From a checkpoint of a small transformer trained on Wikipedia.
Size: 15 layers, width 704.
Architecture: LayerNorm before each block, rotary positions, no biases in attention or MLP, tied embeddings.
Training: a variant of Muon for these matrices, 1403M tokens.
MLP neurons of a small language model. Each row is named by its layer, matrix (down: output weights) and neuron, and shows model dimensions 448-575. Each number is 128 + 32 x the weight over its row's rms, rounded and kept within 0 to 255. A neuron's up and down rows have the sign that makes its largest values positive.
After each neuron's rows, "fires before" lists the tokens most often just after its 100 highest values on Wikipedia text that the model never trained on.

L9.down82 [101 106 186 124 115 129 111 132  91 117 113 133 212 119 142  78 117 141 158 121 134  65  85 135 156  33 157 131 157 109 119 164 156 133 184 109  50 108 118 154  93 105  91  79  88 153  91 108 149 101 131 111 134 121 157 106 119 180  92 118 132  93  90 142 135 169 110 107 114  53  96  73 112 136 136 189  78 126  90 123 188 173 167 116 146  90 119 150 114 149 102 152 124 113 129 149 168 158 163 167 126 148 138 141 137 124  84  87 131  96  85 127  68 192 145 158  95 161 106 135 132 142 134 118  65 113  93 133]
fires before: "1", "2", "3", "7", "5", "0"

L11.down2096 [151 138 138 142 100 169  42 135 153 110 160 135  85  48 122 120 109 151 142 101 159 118 114 199 151 125 106 137 194 102 132 106 129 123  85  92 127 163 139 135  74 130  78 128 140  78 159 124 144 137 231 129  96 138 105 129 122 111 164  87  95 160 127 167  73 109 116 121 145 149 238 140 112 176 141  89  91 109 117 167 129 135 172 133 215 136 149 122 136 151  82 136 150  78 123 121 172 141 150 118 125 179 127 126 110 141 114 118 136 124 163 132 169 113 108 131  95 168 144 128 126 113  76 102 128 142 145 170]
fires before: ".", ",", ")"

L11.down722 [146 181 130 124 124 155 171 122 120 137 138 128 174 122 144 167 150  95  88 144 118 127 132 166 105 199 127 154 129 137 156 155  90 117 137  98  94 126  82  72  96  97  62 159 108 125 137 158 146 101 154  96  77 136 104 151 114 132 173 121  40 112 154 142 117 148 168 172 110 112 153 164 131  90 138 153 172 133 102  86  87 223 103 141 185 108 113 123 125 105 114  68 108 139 163 145 102 154  90  39 155 216  86 156 156 102 147 137  60 140 115 176 116 107 100 160 140 117 112 167 120 153 193 100 113 137 105 168]
fires before: "0", "2", "1", ".", " |", "4"

L11.down1816 [180 121 150  99 117 165 168 112 191 192 128 116 126 116 138 103 131 137 137 117 179 200 148 116  91 124 126 125 146  91  61 116 139 152 106 164 156 112 174 118 191 181  45 195 104 168 127 121 197 207 198 150 138 164 117 150 132 145  94 133  97  80 116 152 204 130 149 119 136 112 135  85 115 127 112  99 145 157 118 107 169 140 146 156 113 114  90 165 163 173  92  96 141 113 181 129  89 147 162  91  79 160 101  82  96 171  74 153  60  98 178 109 204 121 166  29 114 158 103 107 113 120 146 134 136 159 140 132]
fires before: " of", "1", " for", " to"

L9.down1358 [144  76 128 129 140  79 131 103 158 100  84 102 111 128  83  64 116  72  79  56 145  97 110 136  91 117  98 129  88 114 125 151 150 142 104 105  97 168 117  98 123 201 150 197 115 152 119  70 177  94  76 109 151 125 142 166 185 143 148  76 144  99 104 107 144 182 115 133 131 102 101 107 123 162 172 142 188  79 131  76  76 157 155 121 134 149 157  85 114 116 109 135 118 152 160 177 113  98 127 165 135 183 102 156 135  84 128 140  80 135 130 136 171 121 125 155 140 167 182  76 158  95 169 112 150 119 122 188]
fires before: " \"", " |", " of", " Title"

L9.down1744 [139 133 197 141 175 120 156 136 160 108 145 133 162  86 128 133 144  82 141  90 122 111  89 153 141 129 166 107  90 121 124  83 151 192 140  99  95 147 235  97 166 167 115 128 127 144 109  73 113 176 182 124 126 124 163 127 148 108 164 148 118 114 208 124 169 194 127 104 150 129 102 175 111  72 165  87 131 134 138  91 168 128 155 142 185 169 102 100  94 111 142 125 111  87 159  81 122 141  76 146 161 158  84  95 143 120 154  60 182 124 170 127 125 166 156 143  68  94 173  79  78 141  51 117 138  93 102  80]
fires before: "2", "1", "0", "."

L9.down1671 [100 118 145 155 136  72  39  78 179 147 137 112 121 124 157 156 119 143 124  82 135  79  49 123 124 108 181  51 168  82 161  94 130 137 179 157 128  52 171 139 133 161 114 169 153 152 117 117 107  60  78 173 126  61 136 172  96 172 162 125 171 139 120 185 118  41 140 112  78 103 112 151 130 156 160 142 135 162 121 158  75 124 121 178 143  51 138 117 110 118 167 115 115 135  94 125  70 134 124 163 122 113  94  94 153  88 121 125 137 129 108 137 170 136 139 137 132 109 137 116 170  91  90 151  93 103 164  74]
fires before: "0", "1", "2", " ", "3"

L9.down44 [ 86 119 135  65 131  65 101 123 145 126  96 119 118 182 135 111 194 147 132 121 118 156 165 180 118  62 139 196 105 120 175 102 167  94 152 176 135 165  83  81 116 137 125  92 156 144 174  85 109 100 104 140  83  47 167 109 126  57  95 157 112  71  51  94 141  94 201  88  96 132 111 152 107  33 134  90 164 128 174 144 179  90 154  91  96 164 196 116 130 137  70 155 144  95 112 187 114 141 186  71 122 130 176 135 178 125 133 162 144 119 104 100 121 175 167  99 111 150 102  47 129 133 145  65 112  97 138 139]
fires before: " |", ":", "\n", "."

L11.down953 [ 81 113 132 178  82 139 187 161 147 134 151  71 128 138 158 117 169 115 116  92 127 139 127 183 196  75  96 135 154  69 124 133 137  62  99 135  97 196 128 111  64 120 184 105 166  73  98 117 135 117 162  94 115 179 106 140 112 108 149 116 143  95 141 174 118 150 104 114 123 147 106 105 124  65 116 142 137 186 143 126 162 117 140 110 132  96 122  91 116 145  92 117 102 117  78 101 150 140 138 173  91  97 141 171 169  81 112  99 112 127  89 115 129 121  89 131 116 108 171 175 130 163  85 106 130 168 125  74]
fires before: " of", ",", " for", " on", " and"

L11.down594 [115 116 102 121 137 133 129 102 136 165 146  91 170  90 107 134 152 160  89 146  94 213 161 130  93 147 203 105 130 132  86 122 133 126 157 140 135  74  69  71 133 153 100 165 111  53 116 106 134  95 140 151 160 104 151 150  82 147  48 105  88 146  94 151 177 132  95 135 145 160 131 121 134 181 165 126 148 142 114 130 147 143 149 160 147 152  93 115  99  91 144 172 112 128 168 155 128 134 128  97 175  95 111 119 148 185 130 157 133 167 152 112  67 167  95 121 141  96 136 135 127 149 139 153 128 143 134 144]
fires before: "1", "2", "3", "8", "4", "6"

L9.down2243 [168 158 153  83 154 106  29 129 101 136 113 123 102 123 159 130 163 131  94  80  66  89 114 110 108 124 151 140 166 128  77 134 164  91 201 156 142 106 149 191 134 125 163 176 110 131 154 116 129 123  96 174 151 124 107 159  53 111 115 126 145 137 156 172 108  96 123 151 133 122  99 143 155 151 151 154 130 138  68 118 144 165  75 126 155 129 116 148 101 127  67 130 142 115  89 116 144  95 123 134 147 121 134 125 136 143 154 150 163 164 135 100 144 127 129 163 122 141 101 132 196 107 126 149 115 146 136 157]
fires before: "1", "2", " |", "0", "4", "3"

L11.down1873 [ 97 143  82 159 153  35 160 137 114 100 113 118  88  74 128 100 101  71  81 125 166 155 121 176 148  95  73 122 118 129  65 113  79 162 125 137  88 153 153 154 190 139 178 146 184 111 119  90 114 117 145  95 201 130 144 137 153 139 107 134 167  85 137  87  50  86  86 108 105 152 151 138 111 147 132 128 152 162 118 148 175 111 119 134 165  94 105 133 142 151 146 140 147 117 144  98  99  76 104 188 157 138 183 161  43  92 147  82 107  89 151  95 105 115 155 161 127 125  63 125  74 107 147 104 124 145  94 159]
fires before: "6", "1", "4", "5", "8", "3"

L9.down453 [133  78 116 142 172  70 133 134 155 128 188 107  86 102  80  99 101 127 112  86  86 126 103 142 101 128 143 128 160 133 117 185 190 157 155 161 146 129 154 102 146 153  58  98  73 105 122 168 144 121 185 112 174 118 212 142 170 150 159  55 124 144 148 160 135 130 105  92 128  54 118 111 142 159 143 153  95  91 137 145 146 122 135  78 154 127 150 136 151 170 130 120  99 163  90  91  85 137 101 106 129 126 157 144 155 132  60 102  53 143  78 141 162 118 176 117 138 107 129  99 124 131 126 120 146 136 117 128]
fires before: "0", "1", "5", "3", "2", "4"

L11.down1160 [142  95  72 154 193 132 125 101 104 189 128 164 106 151  78 159 156 156  74 109  70 131 138 152  34 158 111  98 112  67  75 117 150 108  66 109 111  85  90 109 129 194 102 110 111 172 101 110 151 158  96 172  91 190 155 132 164 139 168 117 107 156  84 101 121 139 163 109 172 111 156 106 154 150 131 138  97 124 117 122 126 117 139 161 112 142 117 137 136 101 100 102 130 142 107 182  91 111  99  52 123 112 119 118 126 142  98 125 145 121 100 123 107 113 158 169 119  71 152 117 150 145  80 112 103 123  91 145]
fires before: ".", ",", " in", " and", " of"

L9.down1942 [ 99 122 178 138  99 173 131 106 123 152  96  96 112 113 198 152 140 160 136  97 109 152 146 148  94 100 120  95 113  91  90 176 146  86  77  69 173  99 180 115 152  81 200  99  35  98 150 163 123 110 115 112 168 131  97 134 174  60 131 107 127 123 140 151 109  53  99 164 122  72 158 184  98 122 131 154  97 105 116 120 126 164  83  91 104 113 144 124 110  96 148 129 200 121 113  83 113 115 131 168 127 143 170 144 109  60 129 123 132 175 122 124 143 164 155 135 126 194 100 101  99 145 132 128 121  71 101 104]
fires before: " |", ".", ";", "\n", ":"

L9.down1487 [129 115 131 159 119  54 186 130 149 121 109 140 180  36 117 134 197 131 147 143 155 108 110 141  41  97 204 107  85  63  92  84 154 126 149 143 113 106 164 120 151 161 169 149  80 118 153 102 166 156 100 152 134 123 123  76 182 124 143 119 150 133  79 141 102 130 179 165  89 205  88 110  91 117 105 126 133 165 148 113 121  99 119 117 143 110  72 140  94  90 147 154  50 153 109 123 142 129 101 117 109 168 103 142  99 133 144  96 115 126 131  95  93  82 103  87  89 123 137 106 153 108 133 128 149 128 144 139]
fires before: "1", "2", "0", " |", " the", " "

L11.down1902 [ 85 139 131 159 154 121 189 122 179 119  66  81 153 159 137  75 101 149 126 114 130 110  92 143 141  90  92 129  95 124 163 190 178  53 117 128 170 112 181 132 115 156 107 176 195 136 196 153 165 118 121 127 110 157 132  76 172 133  85  30 145 141 158 131 132 127 227  80 120 128 122 152 126  69 176 117 155 129 132 124 183 146  88  85 133 135  98 118 140 171 126 134 134 130  93 131 168  99 126 105 103 168 172 166 137 121 169 141 194 170 113 131 120 169 146 114 129 167 161 142 152 102 147  88 160 158 129 109]
fires before: " of", " in", " that"

L9.down2281 [ 66 109 222 178 163 105 136  86  79 160 120 120 143 128  82 105 154 128 118 189 133 132 162 120  94 144 138 163 155 115 104 113 154 117  80 120 117 151 149 140 115 163 141 195 118 174 122 173 109 114 125 157 148 157 142  96 131 132 124 156 203 159  66 117 121 156 158 136 136  88 133 150 110 116 137 167 133  83 239 129 102 142 134 120 151 112  86 140  95 132 131  74 118 151 104  94 130 151 109  93 128 212 106 179 188 112 163 134 116 102 105 117 125 135 119 122  73 129 105 122 180  68 142 118 117 114  47 146]
fires before: " ", "1", " |", "0", "3", "2"

L11.down1272 [123 176 142 158 138 154  53 160 129 108 119  96 145 162  83 134 162  76 182 140 110 143 126 107 106 114 136 116 167 156 118 146 147 158 144 157 126 134 142 110 141  99 139 104 142 109 154 101 143 149 144 110 137 104 119 127  65 176 180  92 162  32  96 175 119 115 174 145  96 120 172 137 135 124 107  84 111 123 135 203 142 173 102 147 108 173 136 147 126 147 136 154  83 163 121  94 169 127 117 116 117 145 143 122 110 137 157 177 168 136 177 106  99 108 117  66 121 127 126 127 130 114 163 116 148  88 196  96]
fires before: " ", ","

L9.down1728 [155 103 108 112 134 145 183  89 155 163 166 103 117 179 148 139 129 153  84  84 103  92 119 149 175 150 128 154  97 117 116 145 151 195 122 111 107 140 117 143 213 159 159  74 128 107 118  88 105 176 143 115 163 102  65 124 141 147 154 127 197 126 151 151 103 130 112 123 146 115 136 117 131 116 116 106 169 123  79 106 167 161  88 142 125 135 155  96 171 189  87  90 184 104 157 108  97 134 129 111 106 168 133 154 124 178 133  92 128 140 114 105  76 115 151  66  93 128 130 157 124 134 103 104 128 122 158 137]
fires before: "\n", " \"", "0", " |"

L9.down1261 [122 149 179 120 171 132 161  60  67 145 136 144 134 138 165 156 124 207 100  95 163  62  89  94  94 119 149 117 150  94 124 107 124 131 139 130 102 120 160 144 111 101  86 147 146 133 160 166 160 140 139 145 154 135 181 149  71 140 121  77 122 145 124 149 140 120 151 103 137  98  63 175 156 133 172 113 116 164 146 154 159 139 116 201 226  80 135 135 103 115 153 110 123 125 122 119 155 101 210 119 112 121 153 155 116  94  64 122 104 130 110 156  85 164 131 113 118  71 157 137 108 140 168 121 104 150 110 127]
fires before: "1", "2", "0"

L11.down2334 [102 125 129 125 133 151 145 168 169  98  79 200  92  85 143 135 163  98  94 206 175 112 165 164 172 156 108 144 198 122 143 190  86 133 154 112 119 126 168 108 131  75 151 133 188 140 151 145 139  93 101 129 171 141 120 161 152  95 193 154 100 110 142 117 103 120 108 162 113 124 163 143 124 132 119 144 161 141 118 124 133  66  78  90 115  77 137 136  48 116 118 121 111 130 120 161 128 133 105 143 165  48 123 113  86 162 159 162 148 102 142 165 150 177 124 109 132 123  98 177 148 141  88 122 179 167 123 122]
fires before: "9", "8", "6", "7", "2"

L11.down524 [100 148 130 145  89  83 153  76 134  99 135 128  87 191 130 115 127 130 124  82 110 145 121 143  76 144  78 122 175 143 133 109 176 184 105 129 125 110  47 122 128 111 157 159 139 151  89 115  84 109 124 107 107 114 149  96 118 150 128  85 183 108 161 142  96 137 127 112 129 106 111 134 146  99 172  99 130 117 149 146 104 137 103 131 118 170 123  95 163 167  59 156 113 172 133  67 166 135 142 143 157  39 150 162 161 116 111 163 123 101 130  88 105 124 192  69 146  88 110  83 138  84 177 139 115 157 152  73]
fires before: ",", "1", "0", "2"

L11.down2180 [130  77 146 142  83 152  53 128 120 103 166 101 114 130 113 165 174  98 169 138 115 153  86 118 142  92 110  96  78  66 133 119 153 104 166 120 122 140 148 159 101 120 151 117 190  66  89 105 134 136 161  84 158  92  77 140  81 139 104 111 102 140 145 159  86  90 120 152 121  95 167 152 167 118 169  97 198 120 127 138 125 119 161  93 159  93 167 120  89 125 141  94 122 112 118 155 150 116 119 121 112 179 160 129 137 141 153 101 121 117 109 124 132 134 168 140 125  82 145 169 126 162 130  82 108  88  97 127]
fires before: " of", "."

L11.down1659 [141 127  89 170 155 117  88  95 122 119 115 165 109 108 102 118 206 132 113 106 146  98 146  86  55 117 149 132 188 127 158 124 167 108 128 138 108 101  94 163 146  99 151 105  83 117 112  90 120 158 118 142 123 124 120 149 154 118 113 186 160  98 122 134  99  98 186 158 129 128 183 123  91 135 174 163 175 127 107 136 173 132  84  86 126 235 147 124 174 142  96 126  65 190 148 172 100 164 117  96 153 124 135 163 144 110 126 165 111  95 145 112  94  87 118 132 150  81  93 125 138 130 137 136 173 127 132 121]
fires before: ".", ",", "\n", " to", " The"

L9.down280 [122 162 133  56 118 131  78  91 109 148  98 111 106 133 174 184 126 131 195 100 102 189  90 108 188  98 153 102 138 134 161 108  89 131 146 220 167 156 154 134 173  74 123 108 136 150 129 123 111 166 141 151  86 173 166 174  58 126 135 131  79 159 105 117 110 152 114 193  71 155 165 125 153 190  92 175 113 151 150 110 107 148  61 138 152 136 128 150 119 107 104 151 111 114  91  94 159 173  78 156  98  95 104  83 131  63 133 162 198 173 113 102 162 159 112  82 112 135 175 125 109 102 122 150  84 170  99 145]
fires before: ".", "1", "0", "2", "8", "3"

L9.down841 [152 100 119  94 144 147 113 147 129  91 107 124  88 156 178  54 123  77 102  88 172  83 176 160  88 104 166 125 110 130 156 154 174 106 102 168 142 146 136  85 148 147  89 102 136 152 142 122  80  61 109 133 124  94 157 150 118 183 131 119 102 134 177 110 155 171 159 103 126  60  98 113 162 114 130 166 129 125 154 131  98 129  78  73  50 135  87 184  89 176 140 149 122 112  54 167 114 148 138  86 189 152 134 147 126 147 104 167 167  83 132 163 190 151 121  58 165 165  75 108 112 119 101 161 173  85 108 156]
fires before: " of", " in", ",", " to", " on", " for"

L11.down369 [171 152  68 104 122 124 110 149 135  87 133 131 131 112 149  95 139 155 103 106  40 116 105 146 194 159 145 135 125 155  90 189  92 101 118 151 118  80 134 114 156 146 166 135 158 150 115 132 143  69  90 177 129 136 114 141 188 125 113 150 128 140 234  97 100 146 137 138 160 134 135 150  42 142 158 102 152 118 122  76  92  80 136 136 103 134 115  93 125 106 113 100 126 117  81 116 111 119 141  94 130  48 135 170 132 124 118 147 102  79 114 138 151 118 112 141  58 117 144  86 118 133 165  89 156 139  85 100]
fires before: "8", "1", "9", "3", "7", "6"

L11.down1610 [117 114 143  79 108 126  74 117 223  78 112 148  98 121 141 126 125 142  69 100 123  70 134 125  52 153 144 109 143 130 144 145 109 115 170  96 129  65 113  99 130  97 108 173 121 100 133 143 137 120 121 109 171 148  81  70 108 104 124 142 139 130 137 148 142 129 126  95 119 141 121 221 193  83 175 112 159 151 132 135 132 113 140 130  93 149 160 161 159 188  89 112 116 116 125 133 136 113 107 140 151 157 106 105 167 114 131 126 111 151 137 167 108 109 144 126 139 125 104  95 125  94 178 128  86 125 100 114]
fires before: "4", "5", "9", "6", " |"

L11.down1279 [179 127  96 133 152 101 139 112 141 121 154  93 126  74 133 123 144 121 128  97 126 177 117 159 126 144  81  76  93 111 120 128 193 134 113 112 158  10 118 127 104 128  81 170 156 138 179 117  99 130 173 143 134 154 185 119 162  72 168 136 138  96 101 165 153  84 138 186 156 102 148 141 131 120 148 133 137 134 155 101 114 112 152 182 141  92 148  94 140 109 144  88  61 173 120 115 107 136 168 141 127  92 179 153 139 126  92 135 100 147 159 104 183  69 161  95 151 133  95 139 132  91 147 113  97 127 131 151]
fires before: "0", "1", "2"

L11.down1847 [145 133  71 137 140 167  99 101  98 129 148 132 145  85 135 140  99 124 146  92 121 112 132 120 160 115 184 133  77  95 124 146 147 125  88 111 125 150 132 146 103 105 129 136 143 111 109 232 210 150 105 135 118  83 116 114  89 139  54  70 102  45 142 127 116 129 114  86 113 119 117 168 178 173 170 184 106  86 133 139 132 107 101 144 129 152 108 149 133 117 125 156 167 158 108 133 140  77 160 122 131 125 126  82 135 166  73  74  30 106 180 157 108 184 141 103  87  99 169 137 136 159 177  98 105 171  92  90]
fires before: "%", "0", "3", "1", "5", "2"

L11.down337 [ 96 145 119 115 133 148  58 146 128 123 170 118 142 105 180 156 161 124 168 155 123 116 159 112 194 174 160 157 105 150  92  66 186 103  93 112  79 121 145 102 139 166 148 119 167 114  93 102  77 120 168 107 163  89  93 139  61  82 119 111 142  99  94 186 117  81 178 171 116 108  93 119 136  86 183 119  98 119  58 101 116 102 162 151 106  65  60 180 118 119 200 107  90 117 119  83 162 153 115 152 158 161 132 114  73 142 217  85 155 116  90 151 128 121 145 142 150  66 124 126 130 170 104 170 132 127 118 193]
fires before: " of"

L11.down1043 [ 99 153 116  83 130  91 134 158 130  85 164  87 174 156 101  89 120 133 126 117 190 133 158 175 119 152 122 124 178 101 132 132  90 126 132 141 120 133 163 160 184  88 185 105 101 132 149 181  85  86 165 196 151 142 165 134 144 123 157 153 153 144 188 122 127 121 108 145 145 101 109 153 159  72 108 131 131 170 180 138 153  28 142 145  77 153 133 116 181  98 133 178  98 121  80 138 103 168 126 136 103 133 141  89 113  77 100 135  70  57 116 126 102 137 111 154 116 152  93 200  92 149 126  90 105 139 117  83]
fires before: "7", "8", "6", "5", "0"

L9.down885 [124 150 137  74 115 147  93 110 123 172 125  92 130  82 116 160 123 124  86 144  77 136 151 147 138 125 121  31 110 166 130 151  97 159 101 158  93 128 138 149 146 118  98 158 224 144 109 103  69 185  93 134 190  39 110  96 115 202 112  92 174 102 152 152 131 106 117 136  91 201 147 151  74  96 147 151 141 170 149 117 104 154  90  78 118 126 186 115 115 111 151 166 102 135 164 142  98 163 104 191 121  90 173  76 107 166 153 115 163 185 140 194 132 167 122 141 185 122 164 119  94 107 147  74 150 124 133 140]
fires before: "0", "2", "1", "3", " the", "9"

L11.down1461 [133 126 102  94  89 139 118 150 153 115  85 111  83  86 135 130 147 116 218 118 146 133 160 134 156 125 160 125 152 165  90 124 144  98 132 144 107 166 135  55 110 136 235 126 137 165  95 128 166  85 131 147  95 132 102 151 189 109 125 114 142 105 122 140 188  84 124 117 112 176  98  83  81 133 143  88  90 155 179 193 146 133 161 113 183 136  69 148  78 149 170 117  93 122 111  76  62 131 114 128 142 121 161 141  87 135  72  21 151 123 148 129 127 111 157  72 138 151 165 153 156 164 165 172 119 146 172 117]
fires before: "3", "2", "4", " |", "0"

L11.down292 [173 133 161 161 159  78 135 145 106  89 133 137 168 101 178 130 130 110 165  97  75 105 173 163 129  92 124 140 132  70 109 136 106 110 130  77 104  89 143  65  92 133 118 103 140 148 169 128  99 104 129 104  62 175 107 117 156 102 150 110  54  97 148  67 105 189 125 192 125 117 152  98 144 145 120 129 138  85 123 112 144 180 170 144 115 159 112 111 165 144 151 152 198 117  96 120  88  95 170  79 152 139  75 123 130 139 153 147 103 147 108 135 179 158 178 175  74  74 115 158 145 129 113 129 110  96 125 141]
fires before: "7", "3", "6", "2", "5", "1"

L11.down1057 [148 125 110 155 133  88 139 148 172 159 135 151 236 154 122  76  84 149 102  94  84 116 196 176 108 139 143 116  93 102 159 191 198 151  79 107 117  96 123 136 140 124  93  86 144 130 183 102 130 160 180 122  91 120  74 143  97 143 176 136 141 113 104 122 126 155  98 141 120  67 106  88 161 145 122 104 103  93 102 126 125 127 159 114 195 118 107 122  87 125 132 108 152 151 143 147  93  70 101 170 116 108 148 105 156 172 126  86 158 149  90 166 151 163 119  83 110 159 120 155 191 168 146 100 139 139 126 126]
fires before: "\n", " The", " |", " It", " On", " In"

L9.down1852 [106  86 151 121 142 134 115 205  87  91 122 126  79  71 160 159 151 117 170  57 129  92 152 130 118  83 108 157 179 127  62 156 143 151 182 124 102  75 122 140 113 161 128  69 152 120 123  94 134 169 100 139 167 146 142  77 127 133 191 135 148 113 117 145 132 161 110 109 154  99 176  90 101 109 126 143 130 120 123 114 130 120 136  92 152  95 114  98 138 110 134 127 105 196 101 124  87 149 147 133 118  93 124 125 123 160 213 139 109 124 106 120  97 170  48 120 123  51 144  97 141 133  99 170 107 165 115 136]
fires before: " ", "2", "3", "0", "4", "1"

L9.down1400 [131 155 103 137  99 119 197  98 183 143 139 199 116 141 163 114 137  77 141 167 123 118 112  92 123  68 206 132  86 127 110 115  79 174 114 120 147  83  68 146 107 123 170 180  70  74  92  94 116 123 151 153 152 140 100 108 133 110 125 173 143 157  94 103 158 131 150 184 112 129  98 126 150 141 161 103 164 159 134 143 100 142 148 120 149 134  84  94 118 108  59 171 169 156 120 167 162 162 148  59 116 109 132 129 123 127 155 104 150 184 119 156  87  67 186 191 136 155 124 156  85 159 118 160 103 155 192 135]
fires before: "0", " |", "1", "–", "4", "7"

L11.down2169 [187 171 137 190 101 130 177 184 147 200 190 156  92 134 134 194 203  73 109  88 124 111 139 135 148 114 120 103 147 167  77 190  89 142  64 139 113 128 141 145  94 128 165 117  66 167 149 112 125 168 122 112 160 165 135 165 105 107 160 148 172 140 103  90 150 126 118  47 143 139  79 129 107 107  97 106  80 108 163 147  98 150 101 123 145 129 121  59 126 145  99  87 172  95 100 114 122 172  55 106 161 143 159 145 107 151 134  97 137 144 143 125 123 117 138 148 102 178  95 203 158  76 104 146  98 120  81 131]
fires before: "0", " games"

L9.down742 [115 176 160 119 136 160  97 138 120 179 111 141 141  97  84 139 134  92 113 143 145 171 125 115 204 139 144 128 163 113 115 136  55 104 119 136 116 135 201 107 101  92 115 142  89 140 116  75  37  64 108 118  84 169 141  63 117 136 138 192 197 162 137 129 138 154  90 128 117  96 123 148 195 142 133 119 149 107 105 151 110 136 118 208 113  83 131 125 142 149  92 136 179 137 113 146  53 111 112 140 111 158 146 123 133 109  78 104  89 135 190 143 153 104  92 150 130 136 121 134 126 118 101 181 126  61 107 203]
fires before: "0", ".", " |", "1", "2"

L11.down1476 [132 136 164 205 157 135 161  58 141 129 130 118 107 157 130 130 142 128 133 108  83  90 166 104 128 114  98 108  98 127 158 108 149  73 138 113 135 175 102 136  46  65 159 196 122  83 148  91 112 136 191 144 135 166 183 108 106 138 143 140 115 141 145 164 137 107 171 136 101 107 155 128 123  64 181  97 127 107  80 107 154 140  75 157  94 141 112 153 139 173 129 126 140 108 164  94 128 139  39 120 139 115 151 183  58 142 116 120 190 183 149 113 157 144  91  62 171 110 118 148 114 113 143 115 162  81 132 152]
fires before: " of"

L9.down535 [ 68  83 116 203 148 103 163 153 121  95 119 132 184 152 115 109 121 135 117 103 142 156 121  89 128 142 195 115 106 110 105 129  98 177 154  56 142 198 116  74 129 126  91 123 132 143 128 129 148 106 167 150  82  71 144 108 127 110 106 136  37 143 101 156 102 170 102 137 126 126 103  94 127 158 175 138 134  67  92 129 173 124 155 156 118 111  97 107  58 133 138 146 128  88 164 113 146 124 150 132 137 142 146 127 119 162 113 177 153 122 140 139 141 160 141  84 145 162 111 110 177  96 117 130 131 108  66 105]
fires before: "1", " |", "2", "4", "7"

L11.down577 [172 139  54  96 115 152 107 114  95 128 131  95 121  75 156 145 183 127 119 123 141 114 138 119 138 113  89 144  87 114 114  98 120  83 105 151 188 125 101 110 142 149 200 159  88 153 119 154 159 158 135 103 141 139 116 104 120 128 149  73 119  80 124 128 191 119  83 152 150  95 188 112  97 151 162 166 130 119 147  96 169 125 178 140 152 170  80 130 125  57 137 146 199 142 111 134 115  59 147 176 143 106 166 172 146 134  59 133 100 121 154 146  58 144 137 166 182  69 135 160 125 141 107 140 195 158 116 160]
fires before: "1", "6", "9", "3", "8"

L11.down1152 [171  87 103 146 121 107 199 159 196 125 138 111  90  30 120 119 131 114 153 140 139 166  82 155 126 132 103 156 161 108 118 134  90 138 129 133 153  87 145  62 116 126 201 182  90  81 132 198  81 130  77 121 129 159  95 167 161  79  87 126 128  78 161 114 156 115  90 135 143 140 125 142 160 174  62 103 125  68 125 132 183 143 110 144 156 120 133 120 140 127 127 118 150 100 168 147 141 151 114 152 137 156 109 157 179 133 121 143 136 104  82 134 148 155 161 130 189 125  92 129 109 140  94 126 172 115 137 160]
fires before: "1", "6", "7"

L11.down2192 [118 144 120 129 128 177 103  58 120 173 102  83 177 117 131 206 192 101 153 160  88 121 125 168 121 136  94  96 116 122 103 157 113 102 195 177 131 109 164 145 134 148 110 124 144 142  47 169 137 155  92 152 174 118 134 102  92 122 143 145 159  74  78 124  77 131 121 127 186  87 130  96  71 169  90 126 124 169 133 131 163 126 151 128 106 155 116 112  89 173 115 154 211 129 119 101  78  99 104 120 151 153 158 102 127 113 106 144 162  93 123 158 143 146 109  73  79 129 149 168 100  61 220  97  82  93 143 129]
fires before: "1", "0", "9", "8", "2", " "

L11.down2225 [ 99 132 108 133 108 176 125  95 122 116 105 108 173 136  82 123 126 146 109 202  85 110  96 155 127 103 160 205 129 102  98 152 135 175  70  96 113 124 156 105 131 132  83  83 115 112 171 134 101 134 103 186  71 123  99  74 129 106 158 133  86  59 102 112  99 101 152 156 112  52 177 111  88 117 120  72  91 118 117 104 129 140 132 107  99 106 132 165  69  94 162 131 139 127 146 125 137 118 134 122  90 146 163 137 111 148  60 143 160  89 114 166 126 138 120 122 106 155 125 137 194 148  78 158 177 103 113  87]
fires before: " |"